From a checkpoint of a small transformer trained on Wikipedia: width 768, untied embeddings.
MLP neurons of a small language model. Each row is named by its layer, matrix (gate and up: input weights) and neuron, and shows model dimensions 368-431. Each number is 128 + 32 x the weight over its row's rms, rounded and kept within 0 to 255. A neuron's up and down rows have the sign that makes its largest values positive.
A block is one neuron, or neurons of one layer that tend to fire together. After each block is what it responds to, as a language model described it from the Wikipedia text at the highest values.

L2.gate96 [125 181  98  65 129 117 159 121  77 102 114 113  95 144 136 145 186 164 131 132 170 152  99  94 110 114 195 114 143 184 138 133 103 162 136 125 150 170  77 150 136 120  93 119 184 125 168 148 124 119 166 112 113 111 130 101 117 107 148 175 151 143 146 107]
L2.up96 [130 191 137 128 133 117 185  94 181 134  83 127 106 108 117 134 146 106 190 104 139 143 133 131 127 172 111 111 150  89 155 182 119 198 140 109 111 218 124 135 131  84  66 131 128  91 172 162 110 150 161 100 114 146 148 161 165  82 101  81 146  86 134  95]
L2.gate260 [ 86 178  87 173 107 119 134 122  86 152 150 135  81  93 112 145 111 135  61 130 128 163 165 141 118  81 170 130 125 152 163 116  78 145 158 132  65 147 121 129  64 132 122  70  52 159 126 126 110 115 109 160 103 157 106 167 116 136 140 104 117 124 120 119]
L2.up260 [ 80 124 100 110  66  80 124  69  97 191 161  87 148 134  88  78 142 141  99  92 117 128 117 158 124  74 137  80 124 150 225 122 113 153 144 115  74 121 108 154 178 159 109 145 127 191 115 123 129 140 143 183 121 103 128 133  81  57 125 139  97  95 141 160]
L2.gate540 [144 132 106 116 152  86  89 119 125 125 100 169  72 122 106 125 117 116 128 164 149 112 155 147 102 145 132 140 167 231 144 135  49 134 124 123 114 131 126 151 146 131  98  83 193  88 145 167 166 193 107 118 136 151  93 102 132  67 100 155 124 151  90 144]
L2.up540 [149 189 132 128 133 148 188 154 125 143 121 117 118 104 127 141  56 128 121 136 130   5 215 134 152 156  79 104 121 125  89 127 137 138 170 166 161 117 109 139 109 123 128 153 139 159 131 147  80 120 120 133  76 101 141 114  90 149 157 142  89 155 130 177]
L2.gate865 [103 114 120 124 116  84 147 197 114 154 114 115 108 123 111  96 148 132 131  90 170  53  93 129  84  89 139 150  97 180 154 131 120 148 120 112 112 132 116 139 156 150 148 176  81  45  21 126 211 117 125 152 132 183 159 125 120 124 112 161 132 156  95 115]
L2.up865 [ 65 111  95 128 153 110  98 186 148 141 126 114  71 144 126 133 116 100 177 135 141  96 205 150  97 105 160 170 106 108 103 145 109 223 156 114 101 158 101 157 110 149 127 188 139 124  57 102 164 111 150 148 105 125 183  55 130  95 117 149 120 128 112 141]
L2.gate892 [117  72 113 143  99 113 126 133 139  96 136 126 165 116 108 113 112 127  81 102 121 160 151 158 135  96  99 144 165 102 106 121 127 137  89 170 208 100 148 147  86  74  71 120 121 173 139 160 126 105  84 102 189 148 193 138 158 159 171 127  94 179  84 161]
L2.up892 [152 106 131 191 152 117  99 114 179 115 165 119  70  91 113  57 118 130  71 107 190 101 140  64 125 155 102 127 115 106 124  88 154 126 123 156 143 133 128 106 104  89 137 199 156  99 110 134 110 131  81 118 122 169 116  60 132 143 157 124 136 154  61  84]
L2.gate1078 [136  94 195  99 151 131 123 108 155 175 165 167  90 100  90 165 141 153 121 156 139 142 152  92 113 131 157 121  50  93 143 157 156 151 139 145 141 103 169  91 145  85  73  75 106 103 156 108 124 118 129 115 147  66 103 146 146  99 119  80 178  64 141 117]
L2.up1078 [ 98 100  97 125 135 107 177 130 112 141 152 125  96  85 167 169 144 144 168 147 185 105 122  81 170 121 166 143 142 175 117 114 123  94 165 144 195 103 165 157 103  95 163 140  94 102 105 141 129 148 148 109 120  94 133 133 128  98 171  86  90 119 154  60]
L2.gate1884 [149 110  90 131 103 163 143  92  81 145  61 159 167 135 156 148 160 136 164 127  91 141 133 108 125 131  97 146 146 220 155  75 127 154 120 128 145 139 118 104 118 192  74 143 120 121 107 152 176 127 159 164 141  63  95 117 107 162  63 121 141 124 151 138]
L2.up1884 [125 127 100 101 180 147 152 138 122 133 126  80 125 120 133 121  91 164 132 138 123 131 121 106 128 157 132 198 145 160  54 141 140 117  96 147  83 194 169 137 135 144 122 115 128 186  81 103  82 139 201 147 167 117 138 106  56 148  79 139 158 111 166 117]
L2.gate1905 [130 110  92 173 142 106  80 145  98 149 161 158 103  96  63 131  96  96 146 137 152 122 163 130 116  67 140 119  84 115 111 131 127 187 126 105 187  80 113 116 108 132 173 152 137 125 138 144 113 118 112 112 164 120 115 139 152 116 167  74 112 144  99 115]
L2.up1905 [119 138 164 186 164 106  89 184 146 150  84  78 133 142 122  84 124  96 100 157  68  73 157 163 124  78  97 113 107 144 148 146 140 125 157 122  93 145 126 140  88 151 120  96 181 125 158  91 110 153 124 132 183  81 145 113 108 128  63 111  89 161 143 111]
The preposition "of" (sometimes at, for, by) right after a noun or name head, linking it to a complement, as in "species of", "Bank of", "College of".

L5.gate97 [133 119 153 108  95 141 120  48 136 143 114 110  74 109 153 143 139 124  81 134 106 131 115 190 166 127 111 163  63  92 127 131 131 104 164 194 164 120 119 103 168 138 143  89 105 141 134  99  77 154 133 210 112 166 108 128 107 113 129 198 121  99 138  65]
L5.up97 [ 40 181 117 119 110 172 101 113 192 106  74 124 147 136 130 173 123  77 146 117 166 150 119 146 123 216 170 176  64 152 136 121 113 117 180 135 149 106  92  98 109 126  80 138  95 118 128 169 138 124 121 147 194  97 114 142 139  94  71 117 201 142 142 133]
L5.gate326 [128 164 124 107  85 109  99 140 106 131 124 151  94  93  84  88 141 159 117  88  51 141 106 163 176 142 113 226 134 127 160 177  95 185 118 127 157 102 125 130 119 147 184  63 161 182 176 142 111 111 100 125 185 175  96 171 208 119 138 178 202 103 129  94]
L5.up326 [135 115  94 168 161 109 146  83  82 124 156 102 102  89 136 118  75 154 130 176 125 190 179 112 130  89 123 136  89  64 140 136  92 158 121 107 146 147  93  76 130 201 130 108 160 151 145 104 224 181 135  94 136 167  55 153 127 137 167 143 148 120  87 146]
L5.gate1408 [137 207 201  77  98  85 117 141 133   0 192 176 150  95 106 146 124  93  81  94 111  92 102 140  97 149 153  85 130 151 109 142 118 131 134 155 140 135 110 133 132 126 110 157 104  97 118  67 108 189  96 139 126 170 132 148 113 102  79 114 126 129 206  95]
L5.up1408 [139  97 143 163 182 147 146 103 140 176 117  63 165 158 117 132 140 154 182  93 184 128 156 102 142 124 170 136 108 182 170 106 164 202 195 115 139 127  91 114  44 139 142 121  88 107 174 180 165 155  82  83  86 156 139 125 161 106 212  94 210 117 182 160]
L5.gate1621 [101 161 192  81 136 122 127 151 162 133 150  63 160 159  98  98 196 152 139 128 112  96 151 109 151 134 197 114 130 106 173 126 110 143 154 101 129 187  86  97 118 102  87  81 151 117 113 110 106 133 130 131 140 132 104 108  71  89 118 118 137  95 139  82]
L5.up1621 [124 176  88 166 112  94 123  84  96 128 177 126 122  69 159 171 132 130 135 133 110 154 129 114 176 141  65 104  88 113 118  95 138 123 107 160 101 124 160 137 121 142 114 176  86 144 146 105 110 124 171 209 111 104 130 139 118 150 169 136 130 126  81 152]
Numeric cells, mostly 0 or small digits and blank cells, late in rows of sports statistics tables such as footballer career apps and goals, e.g. "| 28 | 0 |".

L3.gate206 [ 96 135 202 130 170 146 126 116 172 117 117 153 130 166 140 204 149  94 126 142 148 129 194 137 142 154 169 121 116 125  86 135  90 164  82 122 147 114 203 155 147  82 112 111  96 142 131 139 143 123 106 109 157  98 138  88 142  68 108  99 128  90 153 121]
L3.up206 [144 169 187 198 185 131 131 122 137 102 140 134 131 148  94 152 151 145 101 163  99 156 102  49  39 189 120  85 121 116  85 133 130 157 114 157 110  87 116 157 163  91  78 133  75 116 135 125 152 163 101 124 161 137 114  62 122 144  64 126 139  95 115 110]
L3.gate1418 [112 139 173  88 172 169  99 129  89 152 162 170  96 169 133 127 121  84 158 121  67 124 172 135 160  82 110  98 127  89 113 100 107 118 148  95 108 106 142 156 103 103 128  87 109 127 134  96 159 124 117  96 181 145 123  99 142 133 175 108 126  75  68 105]
L3.up1418 [100 104  98 100 135 147  75 159  90 167 204 195 157 120 127 195 165  34 189  71 133 146 101 112 124  98 116 130  92  83 100 165  94 106  98 155 161 125 177 100 148 163  79 180 174  67  42 151 163 179 117 131  96  99 138  22 131 129 138  93 141 113 109 118]
The digit 0 in sports scores, results tables and statistics, e.g. Gabala 0 - 5, 11–0, 2 | 0 | 0; occasionally other word-initial pieces.

L3.gate199 [110 128 136 186  83 134 108 204 138 115 154 139 151 182 116  95 170 109 111 104 116 164 139 125 151 104 141  89 112 129 140  89 117 134 137  66 190 128 113 131 125  78 187 116 148 168 146 157  91 113 109 170  90 132 102  79 137  85 143 158  31 145  83 177]
L3.up199 [187 179 106 133 146 115 154 131 190 134 195 115  96 149 169 149  93 168 132 133 117 137 156 142  80 110 157 139 135 147 151  64 166 161 171 198  89 101 136 102  79 196 145 147 147 140  99 147 144 121 132 118  93 127  95  88 140 102 121 122 139  73 135 115]
L3.gate1696 [ 71 156  83 132 123 134 107 137 125 144 146 134 122 121  98 134 172  72 108 116 161  95  68 105  68 128 153 124 126 158 101  97  93 122 144 142 113  97 102 129 147 161 151 149 166  76 112 134 160  84 139 119 123 147  92 110 160  74 174  88  19 134 145 128]
L3.up1696 [131  99 129 143 134 155 136 105 116 120 151 117 156 113 177 117 131 139 116 138 199 115 108 128 164 202 146 117 173  76  95 111 171  81 134 104 135 127 100  79 148  72 134 105 201 139  67 107 122 193 193 186  67 145 154 103 148 115  83 169 121 118 152  62]
Joining tokens (and, &, comma, of, by) that sit between the two halves of a fixed pair or name, such as s and p, A&R, (i, j), step by step.

L2.gate71 [141 189 136 121 167 122 146 111 162  95  80 129 155 149 148  97 110 135 121  94 160  72 195  45 144 131  94 104 126 100 132  89 134 103 122 105 111 135 133 130 135 152 134 132 181 153 100 125 182 154 115 116 164 147 167 143 151 106 159 200 110 112 164 141]
L2.up71 [115 157 182 121 111 142 130 183 151  71  83 153 128 119 174 108 116 133  93  56 147 133 137 170 137 179 100 132 122 145 102 161 106 101  97 119  64 131 134 118 113 118  95 155 158 125 104 157 138 152 158 118 108 101 106 123  83 109 146 160  65 156 144 153]
L2.gate322 [119 102 113 137 140 103 106 131 140  99  44 109 148 134 144  81 126 127 115 121  94 116 194 166 117 187 173 164 133 152 176 113 137  94  93 104 109 142 166 136  89 130 104 100 176 106 130 102 132 143  94  63 159 156 135 129 233 126  93 137 149 139 159 109]
L2.up322 [117  68  71  76 113 126 119 177 146 152  65 151 146 160 134 180  97 183 141 134 112  99 117 131 109 177 116 110 128 158 106  91 109 127 138  89 134  86 112 180 129 123 108 128 116 158 151 161 121 147 144 100 101 112 148 169 139 119 144 102 120 235 108 112]
L2.gate636 [194  66 142 114 173 119 184 174 136 126 158 174  55 163 150 105 156 106 110  86  99 120 164 155 103  94 110 141 212  76 138 178 169 103 130 161 136  58 128 112 199 127 119 123  88 154 169 115 103 152 129 131 121  95 153 180 161 116 106 135 166  83 219 139]
L2.up636 [136  82 152 175 152 150 166 153 130 114 123 125 101 113 131  74 167  58  95 122  77 141 106 107 134 154 115 137 148 149  78 152 111 190 136 118 104 141 138 114 142  88 119 136  83 152 165 114 120 167 173 169 208 164 142 176 137 133 160  96 165  93 148 154]
L2.gate831 [156  95 120 132 148 217 194  92  48 150  90 130  79 152 144 151 201 143 138 156  53 154 127 194  94 128  99 113 165 110 107 107 110 125 172 118 108  64 106 110 164  94 120  75 144 130 126 147 124 151 110 160 134 143 167 143 158  66  72 107  94 152  40 112]
L2.up831 [ 92 143 148  89 117 120 108 124  57 148 141 103 132 129  83 120 104 158 108 132 126 166  90 159  99 104 209 170 124 111 180 117  98 109 175 127 160 143 142 151 125 102 118  96 113 120 113 128 122 165 124 174 127 112 169  49 130 105  96 121 112 161 126 121]
L2.gate905 [131 125 112 113 125 125  69 155 135  69 227  94 127 165 173  63 154 143 117 104 115 151 118 105 147 172 164 123 133  85  90 126 193 102 106 145 117 126 111  82 103 130 130 131 162 131 158 101 134 165 131 136  89 122  47 125  89  95  95 104 129 134 133 164]
L2.up905 [ 89 161 157 133 101 149 108 137 103 139 153  95 179 178 180  98 111 139 112 187 138 191 118 172 137 138 150 122 163 146 133 144  38 171  92 168 128 140 129  92  96  81 150 149  64 137 181  25 134 163 129 101 211 106  83 129  89 112 134 163 143 130 139 159]
L2.gate1137 [172 118 105 124 147 108  92 151 144 145 112  90  79 141 157  78 138 128 132  87  98 118 115 122 145 169  80 112  70 130  98 137 132 180 113 118 118 159 101 103 155 138 104  97 129 168 148  85 167 123 135 138 123 175 120 134 100 113 191 129 145  98 230  66]
L2.up1137 [108 130 156 120 106 149  56 123 199 154  36 170 166  47 112 130 107 146 150 114 102 116  96 112  95  60 183 112 144 140 165 144 160 139 151 134 139 134 180  90 160 114 168 133 115 142 147 209 112 128  97  86 110 159 191 191 169 179  83  96 124 106 133 123]
L2.gate1499 [105 140 132 143 159 147  93 105 146 130 117 126 121 131  79 154 209 164 134 126  86  62 163 158 129 219  90 119 122 160 112 148  78 132  78 142 100  73 102 201  96 107 127 131 160  76 140 122 170 159 136  68  95 126  76 137 130 100 131  98 119 157 167 103]
L2.up1499 [134 152 141 114 125 124 110  86 128 112 127 100 170 125 119 108  74 155 137 160 121 137  41 138 158  91  93 145 155 196  97  81  88 162  84 152 152 116 140 141 115 110 118 158 139 111 105 132 167 131 142 181 135 221  95 174 159  96 127 160 129 171 109 121]
L2.gate1822 [144 122 122 157 159 168 109 139 104 115 127 119 121 127 131 116 167 129  55 119 136  77 123 145 108 136  92 115 125 150 113  75  73 110  86  80 194 153 180 141 109 141 137  61  95  78 123 121 102 102 137 136 200 138 104  95 161 149 163 126 103 138  75 116]
L2.up1822 [116 134 100 101 106 126 142 112  92 182 136 109 137 129 156 124 119 166 141 148 118 101 118 145 122 124 103 143 121 102 116 103 111 119 106 137  96 141  94 103  95 139  96 103 111 146 103 123  72 166 158 130 199 150  33 113 162 127 176 111 109  87 160 135]
Fires most on See in See also headings and on infobox or heading words like Born, Belligerents, trade, plus punctuation or fragments inside names and abbreviations (A & R, O'Neil, A/V, (i, j)).

L5.gate159 [133 136 117 153 157 120 123 106 170  78  97 117 112  91 141 141 116 125 105 113 119  51 200 130 115 144 116 197 133 117  86 131 124 160 173 101 179  55 145 108 108 102 130 177  75 132 182 123 117 118 165  89 126 126 102 123 178  64 117 109 116 114 140  69]
L5.up159 [145 142 186  94 119 186  81 101  57 129  83  62 139 161 119  48 191  79  59 173 133 100 131 158  80 111 140 162  94 124 136 153 103 114 110 151 134  99 136  84 119 115 147 190 133 159 192 131 145 114 158 128 138  83 102 145 144 159 143 131  95  93 148 164]
L5.gate305 [151 115 131 132 106 183 170  91 108 117 118 125 139 194 124  92 178  96  90 121 120  98  91  85 146 156 166 132  79 143 159 108 127  96 146 130 125  78 214 157 134 147 118 153 157 117 152 103 111 111 129 127 160 145 143  81 117 121 137 142 149 112 130 177]
L5.up305 [136 105 133 130 139  86 131 166 154 119 103 116 131 108 164 120 128 214 150 140  86 119 133 112 166 138 132 141 163 107 163 107 137 158 121 139 203 107 131 107 142 136  74  90 164 184 175 133 186  94 154 141 144 120  39 171 140 121  43 181 178  84 101 114]
L5.gate598 [116 160 161  94 141 122 130 114 190 101 120 135 135 179  86  71 139 138 230 143 126 123 168 126  82 188 173  99 111 106  95 115 152 114 121 127 123  86 147 142 132 117 140 168 116 132 113  50 175 195 132 197 115 148  73 143 131 173 122 148 142 166  84 122]
L5.up598 [ 82 140 133 148 118 165 137 171 147 113  87  88 204 135 109 136  51  65 143 188  94 158  77  96 100 147 200  84 142 148 148 157 147 110 128 100 131  92 182 145  89 139 125 101 111 129 160 136 167 117 181 144 131 127 105 120 131 113 153 103  92  78 136 100]
L5.gate1923 [194 131  97 114 123 117 156  52 132 197 189 121 138 120 107 210 155 156 185 125 153 133  79 133 138 146 223 114 124 156  62  83  55 110 150 141  64 106 130 142 196 129 177 112 155 153 195 124   0  87 164 113 112 137  97  73 149 129 127 117 163 164 111 123]
L5.up1923 [111 128 124 109 163  84 196 141 101 128 127 164 108 192 163 181 138 174 132 137  75 138 109 115  86 142 170 113 163 136 110 183  93  98 125 151 137 122 124 112 208  87 125 135 154 122 115 112 102 103 157 114 170 146 113 169 132 149  94  96 126 120 134 163]
Forms of be (is, was, are, were) directly after a sentence's subject, often a topic name or It opening a section, as in It is claimed.

L3.gate391 [146  98  99 143 144 118 108  92 162 155  56 124 132 169 181 117 147 158 171 127 121 130 122 148 218 158 160 172 162 168 103 142 166 148  66 161 153 151 107 113 166 170 114 175 145 148 106 126  55  91 153 111 153 106 108 142 122 137 180 154 123 124 121 104]
L3.up391 [162 170  94 142 123 178 106  84 163 153 144 115 102  84 122  92 171 138 102 123 154 120 134  92 113 165 124 127 170 148  90 131 167 140 121  98 122 166 166 154 154 183 161 104  84 116 105 131 167 110 178 138 171 132 166 137 111 194  88 130 150 109 151 105]
L3.gate1578 [139 154 211 172 135 143 168 120 179 128  86 185 114 172 101 127 117 161 196 131  88 165 161 179 109 139 128 135 147 137 119 176  91  83 164 125 163 139 142 134 149 132  63 147 115 108 150  87  81 131 157 131  91  66 138 118 121 125 130 180 155 158 123 157]
L3.up1578 [127 205  82 181 141 154 169 152 152 161 103 121 160 141  97 135  95 133 122  65 119  89 158 183 151 118 101 138 130  94 103 152 154 101 150 171 123 182  95 116 141 150 103 164  84 142 158 116  96 147 171  64  98 109 144 112 173 124  90 120 139 102  68 103]
Fires on prepositions like of and from, less often in, that open a modifying phrase after a noun, as in Wild Men of the Woods, artists of color, Lobster Man from Mars.

L2.gate45 [ 98 138 109 140 121 121  64  55 131 140 107 104  95 125 126 116  81 121 175 151  86 142 103 146 154 185 133 100 114 130 156 147  73 125 114 125  45 180 159 143 185 145  62 130 117 181 167 202 119 100 165 101  82 127 130 183  86 144 161 114 169 192 107 151]
L2.up45 [117 104  78  61 151 152 107  73 174  87 131 114  86 116 114 150 138 154  78 100 179 160 103 147 125 143 152 158 180  58 110 140  39  74 119 142 152  98 141 191 140 143  84 113 114 142 145 103 146 141 138 115 156 114 143  66 161 122 123 151 159 150  99 147]
L2.gate592 [140  95 154 156 124 128 137 118 162 128 148 118  60 134  80 158 232  89 124 142 129  66 119 116 127 109 107  95 146 139 107 106 115 115 172 137 104 131 127 119 139 146 152 119 170 142  99 213  83 154 149 116 134  98 147 108 153 129 102 112 144 126 151 126]
L2.up592 [102 157  87 147  82 139 138  86 108 154 132 138  93 151 102 119 138 129 147 128 155  70 148 155 115 135  78  99  74 186  97 149 165  99 163 149 113 117 122 145 144  98 129 115 111 138 110 229 109 130 151 187 150 118 157  68 179 127 102 110 163 146 169 165]
L2.gate656 [104 147 170  60  83  83 164 159 150 137 141  59 112 135 135  90  92 155 164 101 149  92  95 162  69  93 168 156 108 202  62  87 149  89 152 173 180 121 107 109 156 115 136 142 145  92 152  89 138 104 112 144 126  88  68  78 157 154 132 188 133 143 161  96]
L2.up656 [153 122  81 111 102  93 111 138 131 106 106 107 139 131 115 155 145 141 142 111 138 183 165 194 168 155 154 144 143 128 128 164 151 140 129 180 131 108  97 111 111 176 149 108 123 116 111  93 109 150 122 135 147 118 124 130 107 130 136 179  71 166 115 150]
L2.gate833 [138 108 159 123 157  94 126 133  89 229  63 121 138 172 120 191 164 111 108 108 146   9 116 107 111 148 122  85 149 179 115 117 112 121 140 159 107 120 120 106 136 250 182 129 140 106 136  97 235 144 124 104  90 115  75 126 114 103 161 132 146 166  97 124]
L2.up833 [128 132  78  81 156 145 136  95  50  96  95 122 110 111 139 140 187  76 135 103 134 144 143  75 109 103 171  78 142 108 147  83 142 132 156 171 116 110 153 122 196 130 212  54 118 201 184 134 187 118  99 156 161 133 162 124 123 101 156 125 125 171  86 138]
L2.gate954 [123 140 167 121 169  63 141 159 129  91  54 103  70  90 165 130 192 147 124 131 153 147  75 140 148 163 125 122 114 116 144 138 119 208 167 139 152 132 104 150  39 166 106 138 151 128 118 150 122 108 157 116 150 155  69 111 101 145 155 125 120 142 141  55]
L2.up954 [135 163 134  75 137 151 129 122 124 111 180 166 122 137  99 161 115  96  93 131 153 106 133 158  57 131 156 192 150 143 124 162  30  94 145 112 151 112 149  58 151  92 147 126 129 134 133 138 179 144  58 100 138  76 153 115 170 116 137  92 123 127 134 119]
L2.gate1090 [155  65 137 136 153 107 108 141 153 164 141 120 162 132 142  95 115 146 104 205 123  82 133 110 144 130 118 172 108  99 136 109  84 136 124 103 130  97  94 127 157 112 155 166 124 171 163 126 133 131  82 119 121 136 135  99 132 169 150 168 163 132 164 120]
L2.up1090 [118 106 125 142 120  98 163 152 145 202 173 140  87 143  95 162 162 165  97 133 134 114 108  98 121 149  95  78  74 140 150 137 124 110  89 142 166  88 142 140 102 142 144 105 139 130 138  90 157 139 122 127 144 128 215  79  93 120 187 118 138  93 128 148]
L2.gate1619 [153  50 105 162  96  92 144 123 192  93 126  90 163  91 140 110 177 142  91 131  96 104 142 173  96  98 154  99 156 129  83 121 101 188 143 122 144 113 140 181 135 136 134 143 120 158 157 118 127 122 130  88 119 150 107 188 163 105 108 124 143  80  98  98]
L2.up1619 [108 133 144 103 151 150  57 185 108 139 124 182 127 118 188 153 124 110 103  90 123 123 117 143 131 140  69 110 154 106 126 132  90 141  89 118 173 121 110 147 146 172 147 158 112 122 147  91 120 180 129 151  75  84 124 116 206 219 122  67 166 153 144 167]
L2.gate2035 [ 63  78  90 158 144 144 150 144  74  88 103 103 117 138 107 147  86 131  85 124 114 104 150 110 151 135 102 127 139 100 143 127 125 149 164 118 167 158 112  98 138 150 147 152 106 206 139  63 147 154 142 156 133 105 156  95 130  93  78 136  71 120 144  30]
L2.up2035 [123 175  88 116 108 130 184 152  83 132  97 140 153 143 141 134 135 127 150 167 136 108 157  95 130 145  93 114 160 126  96 116 154 163 142 178 188 107 122  80  87 149 121 139 138 188  68  48 100 180 129  29 164 162 111 133 143 170 123 163  74 115 184 117]
The digit 0 in sports results and stat tables, mostly after a dash or cell divider, as in 1–0, 5–0 and 0 appearances, also other digits.

L5.gate37 [158 144 156 108 151 135 138  59 166 120 112 207  96 104 145  91 114 193  54 142 153 136 146 100 142  96 126 144 125 208  68  83 133 186 105  83 185 143 128 161  98 161  75 131 117 129 129 120 107  20 143  81 117 117  51 152 166  67 160 162 137 112 169 114]
L5.up37 [161 186 189 147 147 144  72  91  89  83 153 112  56  99 114  53 129 117  70 182  84 111 124 104 122 134 114 144 188 200 107 138 121 150  68 117 143 114 113 126  80  96  80 126 125 163  57 111 152  60 135 136 184 161 149  94 213 170 101 163 148 139 104  81]
L5.gate788 [169 177 154  84  72 149  77  58  71 102  77 135 133 148 140  87 178 140 100 121 107 196  93 101 103 140  90 142 137 157 157 128  94 134 100 102 166 114 145 131 125  92 101  86 160 139 119 154 144  82 117  64 114 148 139 197 187 145 128 129 105  76 156 155]
L5.up788 [121 132 125  76 147 193  81  50  56 148 148 128 162  87 106 117 163 202  70 199 169 133 148  63 121 104 115 125 100 137  96  88  87 132  94 129 150 193 156 145 113  97 182 136  96 110 165 117 162 112 122 101 110  75  69 154 111 118  89 172 133 115 114  65]
L5.gate806 [ 77 152 155 112  94 100 147 194 178 121 151 150 131  72  92 112 179 195 122 117 155 154 133 135  86 120 134  83 151 102 136 145  82 140  55 131  90 138 102 139  82 158 153 160  99 147 186 105 168 166 107 134 145  94 103 148 163  97 142 138 169  61  87 141]
L5.up806 [190  82 102 103 121 128 120 125 123 132  71 101  95 111 184 234 157  84  93 119 171 123 135 135 156 200 154 127  88 108  74  84 123 155 134 130 140 136 101 120 133  97 149 139 125 157  57 182 195 112 104  90 170 139 125  55 131 171 159 161  94  91 103 131]
L5.gate1047 [170  82 101 157 162 160 116 133 108 226 112 129  85 134 143 140 202 142 114 128 201 115 109  71 117  87 115  98 101 130 147 118  86 163  70  80 162 126 104 179 128 143 108 131 122  86 100 167 127 114 147 141 132 152 141  89 118 128 112 139 140 184 110  94]
L5.up1047 [107 126 161  77 155 155 123  59 105 152 157 156 113 141  91 140 161 141  89 118 121 124 120 101 140 151 103 129 171  83 147 137 110 134  78  87  74  98 139  91  89 112 110 133 120 161 114 170 159 164  81 105 131 109 165 131 118 131 125 123 203 127 161  60]
Articles and prepositions inside foreign-language titles and proper names, often in filmography tables, such as de, del, Le, El, do.